Weights of a small GPT-style language model, trained from scratch on English Wikipedia.
Architecture: rotary positions, tied embeddings, normalized queries and keys.
Training: 479M tokens, 7452 steps.
MLP neurons of a small language model. Each row is named by its layer, matrix (gate and up: input weights) and neuron, and shows model dimensions 288-351. Each number is 200 + 20 x the weight over its row's rms, rounded and kept within 0 to 999. A neuron's up and down rows have the sign that makes its largest values positive.
After each neuron's rows, "fires on" lists the tokens most often at its 100 highest values on Wikipedia text that the model never trained on.

L3.gate957,198,195,215,167,173,187,198,192,210,221,214,202,174,169,209,203,172,228,208,231,215,182,210,208,194,177,182,231,185,231,180,198,169,203,213,173,200,206,165,203,197,228,230,202,229,219,210,184,167,215,230,186,233,226,200,219,222,170,207,215,211,238,163,186
L3.up957,214,218,205,199,201,194,207,201,218,205,169,200,198,192,201,208,186,209,230,185,190,196,209,195,228,179,198,186,164,214,199,225,183,211,194,174,191,214,177,205,232,251,174,242,203,195,191,157,215,214,185,214,208,221,221,208,230,174,223,210,252,182,190,210
fires on: " In", " The", "the"

L3.gate370,177,208,216,213,187,189,178,205,220,211,173,192,190,196,210,212,172,178,194,185,219,208,180,179,189,220,200,197,214,205,214,186,193,195,190,169,174,175,175,192,214,228,205,162,194,224,236,186,196,155,179,189,258,184,203,179,240,227,197,182,210,182,213,193
L3.up370,210,192,203,200,181,224,148,204,233,196,200,210,199,195,190,161,199,223,205,190,190,211,204,206,208,231,218,197,209,208,213,178,166,172,178,191,151,209,159,218,194,207,181,186,171,233,204,183,178,211,172,191,206,185,200,185,229,160,208,218,226,171,194,224
fires on: ":", " The", " of", " and", " in"

L3.gate267,207,219,215,193,173,190,184,205,238,185,168,219,205,208,193,183,220,167,214,215,205,205,180,206,220,221,238,201,182,173,202,195,174,208,186,229,172,192,196,193,189,184,189,213,209,192,171,181,206,206,219,226,190,232,170,217,175,233,188,190,214,210,204,216
L3.up267,207,196,188,161,204,221,165,178,213,171,189,190,225,257,188,183,174,209,195,215,193,219,186,211,200,213,177,175,196,171,200,207,200,200,216,193,214,194,191,194,186,156,190,218,182,205,212,224,203,199,247,199,193,215,217,226,180,195,214,214,176,198,200,196
fires on: " had", " have", " having", "ly", "ü"

L3.gate278,223,182,240,180,200,187,234,186,231,237,210,218,246,193,178,222,181,151,235,206,211,219,198,166,195,182,222,204,169,220,193,207,180,224,200,170,212,222,187,191,198,200,225,173,199,212,180,182,234,191,209,219,209,193,198,222,180,182,191,226,200,201,211,180
L3.up278,198,170,209,223,176,194,229,196,189,207,167,176,197,228,214,189,157,162,238,199,233,200,189,197,184,200,217,202,179,205,189,195,212,222,202,179,216,197,230,231,188,211,213,180,189,189,246,203,199,155,189,193,169,169,213,187,192,227,229,209,216,222,210,211
fires on: "zu", "-", "vis", "ja", "na"

L3.gate1245,191,191,180,181,232,211,180,181,212,184,214,200,178,178,191,178,216,225,247,202,209,224,226,216,164,168,186,205,188,191,240,225,184,160,224,173,228,206,209,192,164,232,230,210,226,234,215,213,175,221,205,227,155,214,181,204,200,207,193,228,197,213,224,183
L3.up1245,190,183,148,188,189,257,184,185,202,191,161,184,202,205,140,166,209,203,235,211,211,232,232,204,178,216,193,217,195,160,237,201,197,206,199,210,200,179,200,187,195,201,179,134,230,156,179,151,168,205,184,168,191,165,190,169,189,213,218,193,183,211,187,188
fires on: " Co", " the", "0", "b"

L3.gate1331,159,212,201,220,172,211,199,193,228,203,216,158,160,231,212,234,165,194,210,171,208,174,211,197,187,235,201,222,191,217,201,193,205,213,221,178,171,180,226,182,201,199,188,197,204,205,159,185,178,221,189,203,175,198,155,203,172,181,172,174,184,189,182,176
L3.up1331,199,201,212,201,180,210,166,208,251,180,224,201,211,187,175,206,186,221,210,197,204,171,152,220,212,180,213,199,212,207,188,216,173,227,222,207,241,206,212,212,206,200,151,208,188,202,196,217,187,166,206,155,232,181,202,209,204,223,219,186,197,240,184,191
fires on: "s", "th", " date", " comp", " Exp"

L3.gate1279,207,212,257,196,210,210,200,221,229,227,194,220,205,203,196,168,200,191,199,194,161,165,194,176,193,197,218,193,194,217,172,219,216,221,229,189,202,215,156,210,188,184,202,190,212,187,173,178,190,197,186,230,228,210,220,186,180,182,195,192,207,198,221,206
L3.up1279,197,221,220,194,226,196,193,174,227,188,164,187,211,224,224,198,212,205,185,194,202,216,192,184,236,203,166,220,231,214,190,205,197,198,210,182,219,213,198,204,169,162,179,180,197,210,214,186,222,198,184,176,199,173,207,204,208,185,219,184,178,154,234,186
fires on: "ra", " deal", " contract", "pe", "le", "ł"

L3.gate1102,217,216,200,205,189,208,222,209,200,179,187,183,185,192,205,207,218,205,217,181,182,196,155,210,203,196,235,195,197,203,220,226,189,156,226,201,196,208,208,206,190,191,219,172,197,224,202,194,193,212,201,202,221,203,177,158,172,202,184,157,199,213,197,232
L3.up1102,196,237,198,190,214,199,245,206,205,178,190,234,192,197,205,174,214,193,213,211,210,207,201,181,166,150,187,214,201,219,176,196,194,200,231,208,181,185,231,196,195,193,204,215,181,199,181,196,212,174,190,192,207,192,194,197,196,223,206,183,204,187,218,180
fires on: "le", "qu", "ton", "po", " |"

L3.gate1251,199,194,156,253,239,219,166,195,236,172,221,212,213,210,189,211,210,196,205,207,164,190,192,198,198,177,206,201,209,233,208,197,197,205,192,202,181,214,248,200,207,229,180,214,183,205,213,191,191,199,212,193,170,190,162,207,184,194,191,183,207,200,216,172
L3.up1251,180,194,225,200,185,217,223,217,200,251,210,186,189,172,223,222,213,216,192,212,217,194,201,201,216,233,219,220,236,192,197,182,183,181,168,204,188,233,198,212,202,207,180,199,190,203,202,178,196,221,170,200,213,198,163,184,201,162,210,177,184,213,205,218
fires on: " first", "a", " one", "h", "de"

L3.gate786,230,198,214,200,211,187,170,211,197,172,206,208,201,215,192,241,171,188,194,164,196,189,164,198,209,208,219,205,205,196,191,204,192,238,200,174,212,198,190,190,193,220,234,194,185,198,201,193,221,181,205,231,166,195,206,211,205,216,174,201,207,206,188,189
L3.up786,192,178,173,223,198,199,234,197,230,194,206,162,212,205,196,212,164,203,160,192,208,205,198,213,198,208,207,189,196,220,203,186,168,224,201,205,159,185,176,212,188,207,181,171,215,187,212,198,194,198,178,194,191,172,196,200,226,170,196,194,197,212,223,173
fires on: "e", "er", "r", " first", "s", "te"

L3.gate460,195,149,220,185,191,222,170,174,187,221,158,171,188,188,180,223,203,167,229,212,180,194,222,191,190,209,179,184,172,224,163,204,215,198,223,223,197,213,230,189,201,184,205,201,224,218,223,155,181,181,209,218,208,188,208,174,212,195,225,217,220,149,211,227
L3.up460,212,215,264,225,203,187,192,201,197,189,166,186,194,203,233,185,189,174,234,194,208,197,227,200,216,208,248,229,189,196,174,227,207,168,227,191,211,195,158,183,155,255,198,210,207,219,223,195,208,175,201,199,183,218,237,193,209,208,221,207,231,217,193,232
fires on: " is", " was", " ", " a"

L3.gate1323,200,173,187,188,170,177,199,180,192,180,221,189,182,200,171,210,219,208,177,193,166,177,191,198,250,189,212,186,212,177,212,230,180,187,206,195,170,183,197,175,197,156,204,230,222,204,213,187,179,228,198,221,179,199,209,209,191,157,179,189,178,188,208,175
L3.up1323,217,170,230,221,203,211,183,227,189,225,189,168,192,219,202,191,240,215,160,235,193,187,208,177,174,184,207,192,192,218,189,205,215,176,208,192,171,198,208,177,203,237,192,192,184,158,200,228,194,221,208,222,212,203,195,228,186,204,225,211,183,184,201,222
fires on: "'", " the"

L3.gate325,188,163,205,200,215,175,182,178,217,224,224,177,199,188,227,181,197,183,213,223,220,174,210,182,234,200,195,186,182,171,234,214,193,219,211,180,213,204,186,183,171,205,216,188,226,186,206,213,211,190,229,224,222,189,218,205,207,167,203,199,220,139,190,186
L3.up325,179,206,203,200,194,210,181,217,178,227,209,172,198,215,199,201,186,191,227,215,202,230,187,194,186,192,199,151,186,209,223,208,227,221,162,192,212,212,182,194,200,199,220,176,180,216,205,200,239,203,230,196,216,158,198,192,196,221,225,217,240,205,201,215
fires on: "-", " |", " (", " •", "}", "|"

L3.gate637,192,200,190,211,215,211,204,227,190,253,208,193,203,210,179,201,218,157,183,187,187,186,186,211,209,200,179,203,229,210,202,177,185,194,190,218,173,202,229,180,153,251,182,228,193,231,178,200,203,172,226,157,234,208,218,220,200,189,218,170,213,217,192,223
L3.up637,220,194,198,201,212,182,193,218,208,222,194,192,211,224,200,204,190,211,193,182,214,202,193,234,197,189,211,196,176,198,181,174,220,206,186,163,201,210,164,182,230,239,197,189,183,209,195,194,194,174,193,165,211,213,237,232,174,122,225,194,216,188,200,224
fires on: "ba", "ca", "va", "Ba"

L3.gate738,217,234,195,183,195,232,197,193,197,165,139,201,209,181,206,171,207,213,174,181,189,193,220,179,190,181,185,208,230,188,190,223,177,229,228,203,227,188,206,187,208,204,189,207,176,216,202,194,212,215,228,176,202,221,207,236,208,186,224,198,216,204,196,196
L3.up738,218,196,187,220,200,233,177,173,200,216,195,234,202,222,201,212,202,190,224,221,202,201,224,230,241,149,222,195,203,213,202,210,180,179,179,167,195,193,215,211,205,211,214,188,208,218,235,220,208,171,169,180,193,189,207,223,234,152,215,214,213,196,232,176
fires on: " He", "lu", "o", " A", " a"

L3.gate160,208,190,180,199,204,188,224,214,176,207,183,226,248,221,191,215,199,210,168,204,208,224,218,182,218,197,202,196,215,223,160,203,173,207,153,213,215,157,197,184,195,194,198,205,212,218,204,154,155,211,162,212,226,189,231,183,194,168,193,194,206,192,215,199
L3.up160,207,193,152,220,161,199,174,183,202,176,183,190,176,194,206,235,195,211,186,192,228,217,185,227,181,165,195,201,177,177,159,196,205,183,165,223,199,182,196,213,169,184,181,206,222,193,182,176,223,187,183,202,214,182,220,192,213,225,198,201,201,189,194,211
fires on: "g", " |", "UR", "Album", "|---|---|"

L3.gate65,173,184,226,173,210,203,208,184,226,217,184,218,227,204,198,175,197,209,201,228,197,175,168,212,246,217,219,205,198,250,189,198,259,233,237,185,180,203,236,246,203,197,213,210,200,198,201,218,215,202,232,208,202,232,186,223,237,184,237,190,161,202,214,180
L3.up65,200,193,197,186,206,181,200,208,221,253,239,193,166,181,209,186,188,182,221,191,183,204,162,193,169,201,185,205,191,197,221,239,222,207,214,176,196,212,230,202,208,196,183,222,174,189,210,192,233,228,239,192,211,222,217,179,234,173,204,183,206,213,197,157
fires on: "ack", "key", "gg", " back", "tro", "ck"

L3.gate362,195,188,201,183,201,223,203,211,192,202,211,194,189,180,149,161,214,171,183,201,180,212,174,219,191,204,232,197,190,193,193,222,212,232,222,196,198,197,220,200,189,186,215,208,194,214,224,199,211,208,194,232,183,159,179,203,180,220,198,221,220,217,185,259
L3.up362,184,187,226,214,208,200,187,203,171,184,211,214,219,198,169,202,186,190,201,196,229,193,215,175,205,200,233,236,203,229,229,223,185,189,246,220,217,213,181,203,215,175,153,191,173,238,207,213,190,190,207,206,178,183,194,173,204,206,224,197,202,228,194,218
fires on: "ing", " of", "ating", "ting"

L3.gate397,209,204,170,215,189,226,227,203,191,206,219,232,181,194,194,177,195,210,186,169,204,210,182,188,152,208,212,203,218,172,225,178,187,187,206,174,249,211,229,202,192,152,214,222,178,195,214,236,184,230,190,237,196,217,195,207,195,200,188,208,196,193,220,181
L3.up397,188,203,200,214,190,202,201,215,225,184,219,174,182,202,183,198,172,184,211,197,178,182,206,237,169,186,185,229,193,207,199,227,204,209,195,196,172,180,183,197,220,184,179,214,201,229,192,197,168,203,217,180,182,240,210,196,146,215,201,177,212,206,233,199
fires on: "0", "gi", "5"

L3.gate922,211,196,181,207,206,192,167,201,190,180,225,200,188,219,205,197,199,158,194,210,230,162,196,213,198,165,197,207,193,221,159,173,222,189,204,214,211,173,218,215,172,212,175,201,194,208,219,194,209,198,217,204,212,192,235,195,194,216,190,210,176,199,223,236
L3.up922,218,200,190,200,201,208,209,207,174,191,168,190,199,234,147,186,213,172,143,208,230,166,192,207,172,168,192,199,193,190,213,199,180,187,197,196,188,200,200,228,207,207,200,221,172,195,214,181,218,159,217,199,204,217,213,189,185,188,182,217,208,198,199,229
fires on: "r", "or", "ir", "ie", "on", " |"

L3.gate132,199,167,191,169,186,153,186,192,180,187,189,210,174,214,196,191,204,194,233,208,166,176,191,183,229,196,187,209,183,244,219,182,189,183,192,219,207,224,201,197,207,220,217,205,191,228,155,218,182,229,159,187,238,208,180,212,188,219,187,218,184,196,237,190
L3.up132,220,227,195,194,179,200,219,174,181,198,220,189,188,213,201,194,197,192,183,206,197,193,174,200,192,204,201,202,181,206,242,214,180,166,187,174,184,206,177,199,163,214,187,213,202,190,221,212,187,195,186,157,161,206,153,218,192,188,197,162,181,230,215,209
fires on: "y", "cy", "ie", "is", "my"

L3.gate712,205,203,205,198,215,191,186,183,205,186,190,204,193,164,161,204,217,219,231,200,193,211,213,193,203,178,147,197,201,157,144,224,219,212,226,202,167,197,241,224,190,180,214,208,224,190,191,177,203,225,187,171,199,196,184,216,223,248,236,217,213,213,217,216
L3.up712,238,201,196,219,224,211,206,196,210,221,192,170,198,202,192,222,209,199,229,175,194,198,199,221,204,196,188,222,193,194,205,222,191,232,227,213,216,234,203,223,198,197,202,149,190,169,227,222,179,202,197,155,191,196,202,196,179,217,185,189,181,191,207,177
fires on: " to", "n", " History", "b", "m"

L3.gate1271,206,227,211,202,214,158,221,204,181,195,205,231,188,212,185,202,201,235,211,167,178,179,194,189,168,204,194,199,211,195,217,206,183,199,142,234,222,245,221,216,224,221,220,209,232,234,174,209,208,179,169,179,183,239,229,242,187,183,192,193,209,216,198,253
L3.up1271,212,208,191,209,210,172,228,194,237,177,221,205,232,198,200,225,223,204,214,227,198,214,186,200,202,214,200,213,192,186,234,205,187,201,161,175,205,202,198,192,208,207,210,223,208,194,186,172,172,203,200,179,209,180,217,174,174,205,194,196,214,199,150,192
fires on: "s", " were", " was", "fi", " are", " degree"

L3.gate155,201,188,226,209,210,182,158,208,201,193,180,204,210,208,185,211,213,206,215,182,196,218,237,186,215,207,154,246,204,218,160,220,195,215,218,204,209,197,206,232,183,211,242,218,199,193,208,200,195,226,216,222,190,195,197,186,220,212,208,173,208,199,207,211
L3.up155,212,248,233,180,212,192,162,213,207,199,226,193,222,221,198,202,244,196,217,211,210,210,214,206,181,203,186,204,185,200,229,208,220,192,223,184,217,171,219,226,185,228,177,205,203,211,208,194,174,214,228,194,183,257,242,180,268,214,220,190,188,186,213,199
fires on: "s", " is", "ar", "ner", " a"

L3.gate56,192,202,215,223,204,195,227,168,185,184,221,172,228,190,179,197,256,216,220,222,220,230,212,169,168,205,193,185,183,213,228,159,184,143,206,191,197,231,213,223,221,210,211,194,194,195,194,180,195,182,171,190,184,186,248,194,201,186,230,201,211,192,214,208
L3.up56,195,242,211,190,177,168,216,190,228,189,231,207,176,223,192,198,229,205,183,175,209,190,195,170,189,177,179,202,207,195,215,221,179,223,182,177,235,210,203,191,206,195,230,194,181,201,230,228,189,173,194,183,209,187,203,212,209,195,198,200,179,219,202,183
fires on: ":", ",", "ous", "N", " a"

L3.gate1160,204,223,206,168,219,176,181,224,199,197,219,210,237,197,247,233,176,189,201,186,160,227,204,212,216,190,174,214,184,228,228,196,206,194,212,178,259,181,178,214,217,192,247,185,180,175,200,217,177,207,174,200,218,196,213,226,234,167,210,203,183,218,202,207
L3.up1160,194,189,189,180,197,163,215,204,214,209,205,180,173,246,194,204,175,200,183,246,178,238,201,207,214,183,173,225,219,202,215,187,218,160,185,219,191,216,192,197,201,200,173,211,192,196,203,162,225,189,237,185,216,196,166,178,178,169,167,167,192,189,202,182
fires on: "s", "'"

L3.gate28,141,210,194,201,170,213,201,198,203,219,174,184,213,224,189,201,172,202,189,178,185,196,181,203,220,213,178,216,261,198,230,197,204,206,207,210,225,190,219,189,215,234,214,181,206,196,176,199,186,205,207,184,238,187,216,218,195,180,196,185,185,196,198,226
L3.up28,198,200,172,167,150,194,189,164,226,208,181,187,193,192,194,183,211,187,179,194,231,212,189,223,218,223,179,198,215,181,176,213,207,215,232,224,201,176,206,185,200,206,224,209,198,197,237,182,185,189,206,170,213,196,200,163,187,209,214,207,219,189,215,215
fires on: "s", "k", " station"

L3.gate1120,179,167,230,212,201,213,231,196,208,238,183,219,183,200,194,225,195,221,239,193,221,198,212,215,208,184,216,199,171,213,192,184,234,227,197,209,194,177,200,197,212,182,186,188,210,196,188,196,240,204,192,174,216,194,223,213,191,169,242,200,206,174,213,216
L3.up1120,171,184,252,192,166,204,181,174,190,179,220,229,189,167,218,218,187,228,186,189,189,187,219,151,185,170,199,163,175,195,171,148,222,222,176,215,200,217,204,222,191,209,180,246,190,179,222,214,216,200,212,225,216,189,181,168,214,194,157,199,218,157,209,219
fires on: "ed", "ant", "ina", "ev", "ped"

L3.gate1149,180,188,174,152,176,225,220,163,165,228,198,211,184,192,217,184,205,174,240,200,185,220,156,150,198,196,200,172,212,227,204,224,198,204,219,217,225,181,200,209,206,149,183,192,162,207,213,196,190,224,181,185,183,180,203,206,166,179,195,192,257,188,222,208
L3.up1149,197,198,205,192,214,206,214,186,169,166,185,188,181,182,179,194,206,201,222,170,186,230,168,180,195,212,197,207,176,215,230,207,195,209,227,204,182,202,180,205,207,149,217,203,184,174,186,182,191,194,171,183,173,218,204,205,177,183,214,157,248,198,201,205
fires on: " can", "ch", "tri", " could", "le"

L3.gate228,173,217,164,195,203,223,210,174,201,199,199,218,203,168,231,232,226,208,211,225,174,237,205,207,220,236,179,192,194,178,219,193,206,202,176,190,217,216,196,185,213,216,181,210,172,215,201,206,208,226,197,201,189,168,218,182,192,175,206,197,186,164,192,202
L3.up228,178,218,219,174,187,194,218,204,196,195,217,177,187,217,209,190,216,194,190,228,179,213,238,169,213,181,199,219,182,190,208,190,188,217,193,196,189,196,199,191,185,179,182,219,195,208,201,200,235,214,230,166,208,197,235,183,183,142,178,214,198,192,232,202
fires on: "s", "p", "k", "f", "mod"

L3.gate1125,172,205,188,204,189,227,236,192,180,178,187,206,165,197,211,237,186,188,187,182,190,221,205,202,200,174,197,210,192,197,219,209,207,176,185,190,153,213,211,212,222,229,176,195,197,183,200,172,220,173,173,189,222,201,207,225,208,210,227,191,235,216,249,215
L3.up1125,191,225,211,211,218,226,173,191,236,218,174,184,183,215,180,227,180,204,179,234,206,177,244,209,184,178,234,210,239,199,214,191,201,173,233,207,198,162,179,197,215,199,195,180,180,189,200,233,203,197,217,224,239,187,200,178,169,186,172,193,163,217,184,198
fires on: "s", "mo", "di", "ed", "cre", "d"

L3.gate174,244,184,218,196,225,182,188,174,193,203,194,221,221,201,190,206,187,193,231,178,197,181,235,247,221,215,201,188,178,187,206,175,206,189,211,197,208,211,209,197,205,212,206,185,234,215,169,189,205,173,174,182,193,196,221,202,200,207,188,214,190,236,216,233
L3.up174,196,187,253,179,209,193,186,235,212,208,166,181,234,197,201,182,210,220,197,164,235,205,197,205,168,238,208,180,204,219,231,210,185,207,164,196,215,218,202,223,225,207,184,216,222,191,197,226,212,186,177,207,196,168,238,198,195,214,201,190,225,233,195,238
fires on: "on", "or", "m", "ang", "n", "our"

L3.gate1003,194,229,171,215,168,196,217,188,191,185,216,156,195,193,259,211,199,213,218,216,195,215,160,182,181,191,208,190,176,202,203,207,203,215,220,224,196,198,215,204,162,181,217,215,171,221,211,202,208,201,159,186,203,213,193,185,198,177,197,214,175,190,199,225
L3.up1003,218,226,197,197,186,201,185,171,230,198,177,192,156,216,180,230,218,196,208,196,215,167,185,224,181,213,168,206,188,220,174,251,187,203,181,196,202,185,212,194,221,219,194,223,202,201,177,220,206,216,232,204,199,197,199,227,166,204,197,189,164,191,206,195
fires on: "g", "id", "uc", "ic", "firm", "lor"

L3.gate466,202,194,188,186,190,212,220,218,189,234,211,215,173,201,220,210,202,176,164,205,185,187,194,205,182,216,185,186,208,193,226,176,196,176,208,203,181,163,178,216,205,220,224,212,222,238,230,214,186,193,196,199,208,195,242,203,220,172,180,190,218,205,203,195
L3.up466,199,165,188,219,198,226,227,214,230,229,162,215,200,162,222,246,196,185,200,190,225,186,237,193,197,232,176,209,194,203,188,159,204,196,235,184,199,182,205,225,179,213,157,190,196,189,231,178,192,167,212,198,222,199,198,214,189,223,224,184,167,184,203,216
fires on: "===", "\"", "'", "re", "que", "ez"

L3.gate1158,201,194,206,211,221,200,186,214,193,184,237,211,193,191,172,195,179,281,231,205,214,211,203,160,208,220,204,178,182,204,199,205,181,214,199,188,219,209,222,180,177,152,205,177,211,187,187,210,183,173,203,225,149,184,202,197,227,224,194,225,199,201,195,174
L3.up1158,231,199,207,196,222,148,201,205,223,196,187,216,194,187,211,204,180,219,196,205,245,215,206,201,199,189,229,190,235,190,208,194,219,191,196,202,194,195,165,216,246,198,165,190,215,208,195,239,226,213,208,174,194,214,216,244,189,218,212,176,229,220,217,195
fires on: " World", " International", " world", " National", " GD"

L3.gate335,173,218,180,207,219,214,195,203,206,192,187,203,218,177,190,180,197,225,208,195,197,216,219,204,226,213,204,203,194,210,174,179,195,195,189,147,192,179,184,211,197,196,228,187,229,195,185,188,198,248,212,200,213,186,214,217,166,192,186,208,208,219,190,219
L3.up335,225,165,172,207,157,226,217,228,202,225,222,204,184,200,219,209,213,199,217,203,237,238,151,213,207,234,201,193,172,187,232,184,246,213,237,206,199,158,174,215,231,226,207,182,178,223,187,200,202,195,183,200,198,205,218,210,215,193,213,226,232,179,187,220
fires on: " The", " Li", "chi", "th", " well"

L3.gate1293,122,196,218,219,224,199,210,236,183,233,222,214,216,175,199,209,206,191,204,200,184,189,210,192,213,193,195,160,200,236,221,203,191,173,157,175,216,217,165,236,195,193,187,173,229,227,182,203,200,218,210,215,233,203,184,212,182,211,193,188,184,181,188,245
L3.up1293,169,203,193,168,213,210,228,216,187,210,210,162,214,198,214,217,187,166,180,171,185,188,181,240,219,226,211,215,195,231,212,191,206,196,149,191,178,202,215,206,224,234,220,209,194,210,209,187,173,234,226,211,204,237,201,212,210,200,208,215,211,166,225,149
fires on: "ka", "'", "ent", "n", " Andre"

L3.gate679,244,231,183,194,216,220,203,179,172,183,177,228,210,213,185,212,200,182,201,244,183,199,222,215,165,204,195,231,212,206,186,226,162,213,214,217,203,215,232,183,199,195,209,233,217,203,173,205,186,171,232,202,228,226,200,172,195,200,191,221,201,160,236,212
L3.up679,220,223,194,168,240,197,166,206,191,190,189,200,218,180,195,209,176,201,209,205,218,163,199,179,179,165,176,214,198,196,169,181,184,215,226,219,215,233,207,220,190,218,183,221,215,213,202,171,197,180,205,209,247,181,201,208,211,180,219,208,194,177,221,186
fires on: "le", "les"

L3.gate427,193,180,186,187,233,196,210,210,176,191,223,190,221,193,188,198,202,224,192,157,190,201,218,225,183,146,247,206,179,192,208,243,189,232,178,186,197,195,182,225,216,199,173,187,191,215,191,187,220,243,200,192,184,185,207,207,238,162,203,237,204,164,211,200
L3.up427,212,223,198,185,215,208,206,196,250,165,189,234,204,181,220,206,183,197,237,200,202,203,191,171,205,197,182,223,229,187,176,204,189,213,191,195,195,230,207,213,189,190,154,223,178,193,166,189,189,214,230,171,158,199,170,192,220,157,199,188,193,192,208,216
fires on: "ing", "mp", "able"

L3.gate512,215,214,185,195,201,220,215,193,219,229,212,193,188,242,172,183,196,217,205,188,194,174,196,212,209,229,204,190,219,249,210,162,191,215,205,212,189,188,224,194,204,183,238,226,210,192,192,190,187,228,209,154,206,183,211,196,190,197,171,199,204,169,222,203
L3.up512,174,190,178,198,218,177,184,136,196,200,191,199,177,198,181,168,237,225,203,184,211,200,202,194,192,248,235,198,214,189,214,192,184,227,191,166,204,206,195,196,218,197,235,239,198,227,215,216,248,213,194,175,212,213,154,195,207,185,216,188,180,189,205,213
fires on: " his", " the", "s", "'", " her"

L3.gate1000,206,192,189,234,183,204,215,232,210,201,204,166,220,210,197,201,220,203,215,214,206,188,263,203,200,201,198,190,218,150,217,222,205,201,209,199,164,195,210,163,211,209,190,184,193,195,194,202,218,232,203,204,242,166,195,226,217,213,214,203,162,182,242,202
L3.up1000,217,160,227,208,168,201,193,214,208,183,227,207,220,172,173,206,173,211,244,213,209,220,197,180,222,222,184,182,198,198,191,207,163,216,178,195,201,194,204,200,226,199,187,198,184,190,217,217,192,237,208,196,175,181,208,219,247,192,208,186,191,195,195,196
fires on: " f", "f", " F", "F", "now"

L3.gate935,210,229,195,211,204,163,172,175,180,199,203,210,187,200,198,204,210,208,200,225,158,195,222,182,200,174,228,214,218,208,188,174,209,232,217,165,217,227,195,222,180,196,218,203,210,192,190,203,188,214,188,224,237,226,205,208,176,198,200,168,217,208,187,211
L3.up935,216,189,196,165,235,199,203,225,188,159,181,230,213,202,209,212,216,221,186,196,158,197,177,201,179,191,190,209,189,200,218,183,209,214,189,220,196,236,200,172,200,217,194,217,174,200,217,192,210,201,223,222,238,197,220,209,194,221,234,187,180,201,207,181
fires on: " |", ",", "s", ";", " team"

L3.gate1238,191,176,200,201,201,238,178,190,213,211,200,187,202,191,175,183,195,222,175,199,222,220,197,226,188,190,222,199,185,187,204,222,194,194,208,214,199,194,170,205,211,232,207,211,190,169,212,194,202,194,228,184,198,184,193,211,209,225,192,222,220,214,197,188
L3.up1238,227,192,208,176,200,247,199,197,199,238,198,170,200,209,230,200,210,174,222,199,210,198,190,194,193,195,211,210,217,193,221,230,186,203,232,209,170,225,224,172,214,236,189,204,207,190,212,196,203,188,210,135,179,200,182,222,160,230,225,185,188,176,233,217
fires on: "s", "ç", "n", "c", "m", "ming"

L3.gate643,219,181,185,201,177,190,204,234,222,174,204,198,200,193,176,223,194,204,196,185,184,167,172,182,212,212,239,191,173,180,198,208,214,155,203,179,195,190,214,161,158,186,228,204,212,214,197,180,178,215,230,188,187,198,201,193,219,216,186,161,153,207,192,193
L3.up643,208,187,214,200,205,198,184,214,205,233,202,186,239,178,225,219,197,194,175,190,222,207,171,181,221,199,192,194,178,204,204,166,168,159,211,182,205,232,220,183,204,226,171,181,169,196,208,194,170,218,197,217,181,221,195,221,226,226,177,193,185,222,205,173
fires on: " at", " the", " from", " of", ":"

L3.gate1281,187,201,234,184,200,199,164,214,175,229,170,170,198,194,242,172,217,175,197,206,233,150,244,197,203,222,198,214,180,241,187,196,200,190,236,163,204,182,229,220,185,216,224,214,174,184,210,212,221,195,188,213,229,203,197,178,157,235,207,199,211,198,198,201
L3.up1281,198,236,207,208,194,192,221,205,190,198,185,153,203,233,223,186,209,212,221,174,215,163,223,211,194,195,184,187,229,240,205,195,199,214,246,202,184,186,223,214,197,200,215,227,206,218,217,210,207,208,175,200,193,188,217,198,189,208,204,218,192,184,201,188
fires on: "i", "z", "za", "ch", "ra"